config.yaml
num_hidden_layers: 20
num_key_value_heads: 7
hidden_act: "quick_gelu"
norm: "layernorm"
norm_place: "pre"
attn_scale: 0.125
parallel_block: true
optimizer: "muon_variant"
learning_rate: 0.0126
max_grad_norm: 2.0
warmup_steps: 200
max_seq_len: 2048
doc_mask: true
train_tokens: 857600000
max_steps: 6543
MLP neurons of a small language model. Each row is named by its layer, matrix (up: input weights) and neuron, and shows model dimensions 149-297. Each number is 500 + 25 x the weight over its row's rms, rounded and kept within 0 to 999. Numbers have three digits each.
A block is one neuron, or neurons of one layer that tend to fire together. After each block is what it responds to, as a language model described it from the Wikipedia text at the highest values.

L8.up475:470498524469502508494531496499513517543473527549538490507502484502489455466525442506509498521510453514507481494521504451516506516521475456494512513497516526512489498494514517483527501487496519502485485458459491495584528509499456457489533487511477511527519429465521478513538506478489446503509517507545550506495490543497496453477516517520457513495544534509469461513538524510492491527501478492482493483498507535514490537504501491521463506519504485471
Responds to: Line and paragraph breaks. Newline tokens ending a paragraph, table row or list item, especially after a colon or final period, as in "follows:" or "discharged from the army."

L5.up211:505510478472558506550535523512586496487466473460465534464434517488509545486480489530493495504475511528501480481484505485500525496505502509517520518505484482460474530545536543466510507500493463511508527494487500531541481520498512494490499542460512517471507523484486502514503472500487518511498467512522514520524450491484559508489497544498504502495503510508520466511466490498502506481487484513507507461506519477519489511538511509498511497484448517516
L5.up282:514491535485533463551487451548487497524507511528518509506488509491521545491491473521490488477470498516528513521469491505514501508498524468500559448502500526526516504530535480491495533484534485487475558519506488498517555571490502485502491532497446511442487504503523498496521533487540511513513533510526509489487526511488487489495467503477518464495525480530538489483453481491496528525435519505512491508489481444493529509447508483470488532508464485503
L5.up294:533519495462482487508493547504485442499468533496539541494504468503505525500485471505535482469484465534532469490533485498519514475497460513471487501528458492518492526516519482487557497468507482493539483508525520529498583541489531470512482482476479508496492506474472489506519503499490531448567478484509489537478484538503527496500477481519529534507557478520508487503480492468504539467470455499528530525543483479498507520510532508530501461497520483503
L5.up432:503539513484500474494544502545516497500459501422508482489480518512492485494456493488471502546488505506482528502485503512506498462482493492517475500448486471471490473518489518452502501470505481503525491502471488529457491519541528492508494497471533465514542530504496517501476526499421509479529516480491493504481490510507532500466494535494503475542508438485491523496461515503517505469455500520505502501514539547514531512480492511467524495484474475514
L5.up438:530495521512524514496501544500467460476530487512489493476470479552495493487487502510530485500485479512495477529487475488490516509505495462546503464521511511499479520479523552496532486481516490505504490506511473531520517513532520509458444483464527491496545544479504513468535578445518522462533536496526510493494484444488506519477567561533505520481503512477479491465523493504520527471520460522537519519518521496537527521492522483505531511499515480506
L5.up495:504516458464506547489537498500496484501474450485459527486482513502507501500500497486496468510484475497507486499461482501495498506511469498492447511501493527515506467525466513501531486499504475503499495489522446492537502520533502499516467503450525468509498545505520528560532534447499511519528532469502510534499489546501512498457427507458527509504490410523484508524497518536502554432492507549516511461490508512501500496502494440453477474504479474491
L5.up556:505528476520503541488537504475512469481483536513514472489528552508488453575504526506520521458472502448496487511514465494501461497488559525497571459534522496486533543479525514531499533482486473498538538492500469487502469513496514493543471510519526485460483514481535506464492473475525511495509504515452493499456524481483466490475519529517506510476525490522518512506459540529457497494517497498459500514491438469483455511487546494490495484469488496507
L5.up575:516531486495517478514501523492520469462496491479474524550462546452530520492465513488506505526501502508527500489522462534529470477516456495466533483500521527501455460478525491523530458486533511485504497504557525484489499529505499467522484454483552512527519505498517542466528517472497534536525514532516502503492527515515548471520497557495513518492525514511521490480520527522470558455448495500517506495465493543495540492491514494481483493512501509514
L5.up594:528516483523526496466550511536525489508467504504536487555480508470513552526493475480489485502491495514472525486523495527465477495525491500489505483527473488480472529447547494527516518500519480509489507463525487484503531548471521515492474524475524540465526430489541511501507509460502539460507513420520522498500487476496507495519495474484440473449507463503488482434454518499439466497480466506526485503529520436519472508490494512493463506479437470477
L5.up650:525529481516529478509506466471518486471530510483527505501490537484510504521497465492495489508516509519565493482580512510526524502495462490451515469505471479505521475448533522492512512484499502498524500519526453505464476507493486520476497467513521505508466507501511480475501538510496484476551522455521491476460491502478474513468498512529447535474486479513526532497483510504500509479439490477490472545520492524508523509528515491505501510502459490560
L5.up753:524514478464542488539496532550489457492442513492492463499482552502479503494522490466511522522492508490525486494490501515488519500543437466482507537519507443522508506511455500510528507486505458521469490536496472514428474525511525467508488514462504520509493497501503538487486540494474501495523521456507481498488515460534512509538494494512493514508515485522467484526438498453480510519469513492493485512526509489507517512477519494518502479465494527509
L5.up1097:514526505522497478461503499535479522513486504511496470481446517484483513492475463493496467552520516488516517492502485502470511504491448481576458497528521507494494565462514523479497450484495480514534527500491493468521484523508474566486498521503548493491518488503527510501503517479498487503505517510535489473530537491487487563498467526515497460527517410547529510492493541511487499471490473499516514485500512460526495487441486509457539485489512496519
L5.up1284:477537517496535533499527507497536508476475458480489462528477512467493493492486500517500562507513479500542499478524485490471491521491486483513501536550502520497508513505513476464505480494517544510493530500498487522491509481502503531526501465486547523573529541476486521495501532542532472491540503498528485497523486496473504463502502497479522530509511471504471511499488513533462487484506491528537508504532512483505533524508519476478517471512502538497
L5.up1443:585465452492503517520522507465542492470507494482507522525469480501489498536477495551483510470461499522496507481498520507507479539497505487505518475509498517465518504535498519519474450500484482519474530491515495468487494524497475526494496464469486510518540471511481499519522539463521510463506513503510504492503532516486475507494473477521569482521535440518499522498492539532499518476499513516477563489537488483483521531461518480474505488532492483539
L5.up1459:527502495479544532563514519519521521450464463556473490525464512504517501533482480499530507548466493510511498518499497536473478514509470507485504528509495509494498508464499510445500505455527474537518510544534514489461547502515482485480514494477518514496489528536483509479490538503520528447547529461510449491540529454524496490468497496464443525492523430539505504483475512462517509468493453506499494509518544498530513490480522504497515477448499504505
L5.up1757:530513511481504500488548475515508509518509476503500478473475515477481466510489524469532477479451529521544519508479485457467529508485458498496508513517523490490472484534478512442497466529480470517481485511490521507469474532543530510520483480490503483483497484527506506490509496487456509516531530515479485508486525475499529523514508513474526482529537484540495524460503469479490454529497466476509526473512541493523473468470512509436509486485490546471
Responds to: Sports match results. Words describing a game's outcome or opponent in sports biographies and stat tables, such as draw, defeat and against after a score like 3–0.

L5.up479:517509558457486505495517511498542533495487528539497491522518518496512491468485481465522510499506495509505489499532482484517489516511477475493488545514507517513503488461520493502547479474492493512460483483468476522542536519502485442466459481527475499519498481517521473531544507472517458546519513490505539477502497515480521474475520486522474496512475541511464482541518506530496498536495483484498515456478488492518504501478489526524451476502480464476
L5.up612:531483540522490472521507498491515507515479485482508491518508485523528442474497470492506489524467490484521491487518518492537465490480472493485513493539472502512510530483527471504526519467499524561495550457476507484504493494530494485477532539474472512505484533482476472495485490472505480550504537482490499496501493503563484497511498512483438482497523523482482507546501502510492503517470492480492514506543515533515485525523489483487453490565472491552
L5.up617:494528521509508463468507532554527487508518498468484536492477536525506470505444490497502497475520503531508497493541497447487502500512505508500507498476515511507504540525483487503534499527480495483504453509482497483493476496511488488477550518412477522517534559517525476479488483470476511479504490497464526476499536493508506526484490505491550530498495504507496482496477501506484561524488530518509489484487490502552482527499492463481498529502455529542
L5.up699:469519535510495505492471494534498475517496498483463511513497507488502504560457468526526508495477469493503470480478522488496533519488494496493485488491528544497531479517481460461529487550484494496497500522492529444532509478487482480485566533489496469530541490504486487518510502498507509506505548543482529482475530505458481512494481520519474541478511532498473495571530496506520485524542491497493507483537492476534509530494560532520462503484500496483
L5.up1006:469481493502490484459450497492499493488502505479493489521503521482534511533446480492543539492507490491538450526498471486498508465497503514526466498526504450481511512460509522501509498516515468522544515490523526513540522505526493490482512535518497479473522493503507461510482499502479451556495497441511518468479518482504485496496500537509463496475489508522480475530485486522509514521496513479504529473468518526456507503464462490510527506488493490501
L5.up1035:490517516442505507445486498527483491498461493499500522499512521474537500504473504485527489494485511511488504502517465512511500466470498468497521516486492521518500481464507523498582444460503488465458471547482508513570521528511494471482490481488466514504496461506496500491528503455489471539508491485473495516515501488526457477478529491530488547498459515478450513512494469522458505472497501508494492513482470509530441496540503536532447483485478514521
L5.up1066:517487499469503471498506522526465482535506527532540492560518502482517516500516445513496536503501455500526506490539492483525474491527473505483526504532512467504510498487496530507533507505468525522483446500515465510533460473467461512475480526535478487532433503493507488523565489495526509499466528541500527500476507515461486491477531471487521514485506535495494512548463521482503575501476486478472470488523510501509461497492518511517519496531465482508
L5.up1082:485518545456509514483499505502511539496483540533488504504529511475511500459470470465557500500504503507511473520530474480521480527514442479501502557520530507506512498503526495478532500485491532501482508474453500522586523508513487457492472490496483490527512463509544483510558499463498470569526521492524542501522502520479511478473526490510487500514491523528487473542510474532487513537525467496480506460478515519497486512472499528511447460505489485486
L5.up1367:515517470448519471489515522445525465513523501523564516486478480464494530528483478496479507508515472510483475486515467516491492502513478475448543498485503493486491493470529528465489455521517496474469501498483501464484484515502476490517509488523462485517490507511464492496531483529492510495474497492542489489473489536492489495499491459534493521518523511501505523504476505546486494527476516514510505518459461487533480536510522496497476503445486486529
L5.up1440:495504536452513489508488532494528557505488527524472519521530507470504496494483465473556517498507464469529472494552487494509499537513460478483510539492558496527506512496506507498524491530484523489499504497493487505575495506486472432501484505500489496506515443501535473517535497481515489524511516489515555527520500522471525473474507497521513485500478527525471502543496504500475511523500458508460495467479516501515508507485510513495436470512485498500
L5.up1445:493484496489525533464527503472516516533514510467513508516542495490451520529451449521511477505488495482520467463536496538520510510493474483468536508461485463484509504525542469451510500496467514500495523483488504486530482523519489451529561512510456494503530499473503508512538514531517508468519516509520509531489502477449518499480488507464522538497482523506488462535487508480503503489490494478462509465486513532479512525501503512513453499516486519476
L5.up1547:487517503501483497470544459497514450489486534487498515562507495454519503485551476477504491491518470522482507496474504465512460508498471483507505426491488511504562496483508502474535514495494491539459537511501517503503462519540467487484449477470497505496519503477490488455475535511473462501477502470488534512524480455525470508497482491499477532507499524483521455524530473503524535503574517503473491481517475523522530502479499510550483475503471536491
L5.up1617:501529526451480523482494527501523515497486520535488496505510502496525486457474485454552499497502512514519499523524474484531472529506472498509510553510510506505498489500534478510531509474503524503471510475447475514579522500507493474492486500507485498530521485513527485521562507463499434561535524492522548492525521533489510492473532484492482497528478527522477487520527483528497518518526493502495525471479503514509489516499491515512438452497478472499
L5.up1695:502502517490517498508504509502500528517517522515473512509499516498522498516446483482517504540498463489526467524465476490498502531485447479521481514478496497481508473481508494522521477508513535490519507499446494483532518504490470441501484537503478479508519467530485483493517524525495482459548551511493520513486495503446499478480509511508480526487494554532453499548547514510523520529496474489495504461454505490539502537488495500496463461539493479463
L5.up1751:487482433505505514524539448489535425481475484507504481506470510500467493553491472492510500520477524503506482490508525514479528498514483533513527485502512509476495506502491462454536523520445476531508462485503469477522498511488486512520519505506493509520508507518500459476505497507474532474554509475460528483450463504455479482511506521496493485506511488549509465516511527525520450513514519487479441536470481517529515496517487500521454516460518499524
L5.up1758:485480515460534515470499486508504515500477524530464500536514480501492474438452484481525487473494502472510476488489477485475505481494451472499494534520523466503520491486486492526492490498481456513449485475438506485532498508486501430453472440471483476507500465508556472496480479472511477507495506478520532506524492529516496460462511449504479497506492519509479469514500466486513480507481436486471516446471492477495481509512484491491489505485469496506
Responds to: Line and paragraph ends. Line breaks (and sometimes final periods or heading ==) ending a paragraph, list item, table row, or section heading, e.g. after "watershed." or "|".

L8.up650:553517503520527523493504543503508485507484487459523514510451538519474565528476506525465508450411530530514508496514478512504494518478514521502515490491492494480497492477487462528552521451491497469460494428481489503500504512500512492456528524491505556519507515499501521506503530460494526513521511480455486484505486464517455507490439470515513505512482472493519522534473512512509493485488515540525489508496497497530469536533499518471499501525497491481
Responds to: Sports career record words. Words in athlete or politician biographies that describe a career, such as played, loaned, served, appearances, and signed a deal to, plus cells in sports tables (team names, yards, goals).

L9.up47:537520534483517507495513478521489509522497569516494511440484476483498529486503497505490529516503469491492435530519510487500494507525519466500503481563513514550522510502528509494509484508491552518504503498483484505511515461502490464500481500517536444477533469471529429521519435496491499477463516482496520500456457517493448489481509531508478508495496533540534504513506499511507482513469508491489494495517526545506498532508508518520480500508529495504
L9.up209:506516506515464514493460493484495503520465542513536543489515503499499541494515477511521514527514474514535508493528506521520500483509500445491521497514488492494496542479519509522540536481501503477518494474445483519533511490507462483526550516509503517528513434478492490482525469480501429527479486485493557504465468498469481461466487502505491522522484539513468450475502535477512489535491521487538515474504465528506495511478501493477462523514526510489
L9.up585:516545509497525487471499501478518523526498503542516469490508496480508482436532512480496489511550482498547502518557459454514504457491497503495514507469514556531485502511486478538486522491524502537482512468462484504518476484465471476539510464454489483511532465501478494478515453497503467514500500497514590486445472556498542506529531520500458481506495545514482455525550479561540485488498500497484508501471516527495506554500521521517471523492476504502
L9.up1349:505495496485527519506515533558530543501488522564519507513480483479517521461499472486509503528521448487532485518536468501516470472480460438511504543465488514505528458504520495490518486539517521531506501491487490497574514502535494424508512506472483489539526450517534495515518494465512480473544544458523537474516496513504446503463500506548495505524473560540443456519528519542492498550511491476495508476506491543502495492488491489514501469500486490477
Responds to: Paragraph and row boundaries. Line breaks and sentence-final periods that close a paragraph, a table row ending in |, a heading (==), or a colon introducing a list or quote.

L9.up251:539528525517487474480563428478507513507506492549485516506500453487516470543504493484516471497488487499543457530496472477483528481530461510485532472462464504532484504494474521468482530527502468504491509507532469499469521490513509517503512474488470554519505504510563461508524513467499516508527492495530495461501491491531527462507533500537465504519442466495502482475484529499513507497487495471542498493529473542518516477445468510495470525495445485478
L9.up999:484469479468504515472477511463482504504513485503489491458490511514465489524504505512509508549459494497486508530516509477523490568451492469471470549505465493470504518493449521528484487482466504507505471471529483478524467480550529488516546484521555492499476503498482559526533531508496482469441482527518510499503517562523488510470544520477555548506500490478515522508469502480530511479514484505486525510490500473525532497490485471545509535518498534459
L9.up1382:535533496520481500471488508542505505455506487516476472469513509532497493466445529514544486499522552500521524510513485502515499537497506479515501509501486517520492509470505501445491543482467481523465549450461525496500510488520508488533462504474521491500563542480502488513493508511517535521474535459492517497469482543542523469448499492522542555510492547523548465492516561491533558541496493524481504450472484516530513505571511499490453540532487508484
L9.up1723:502470503462501496543522466553467535503499471485492482461489495514482522443490438518489464472484530513524473539528534508513535477468521501507567507493476483519523535491459498486532513468481462510503466489502517483448487494522521485521464503453535501527477510489515504511536499477496545471533542472554554486493470514482513495524543487504537509513551513529592526485479535506522516507479472515529509501487467488530517491475537504507487528538514488497
Responds to: Ordinal number suffixes. Ordinal endings and words after a number, mostly th in 6th, 14th, 9th, plus "place" and "Division", often in sports tables and results.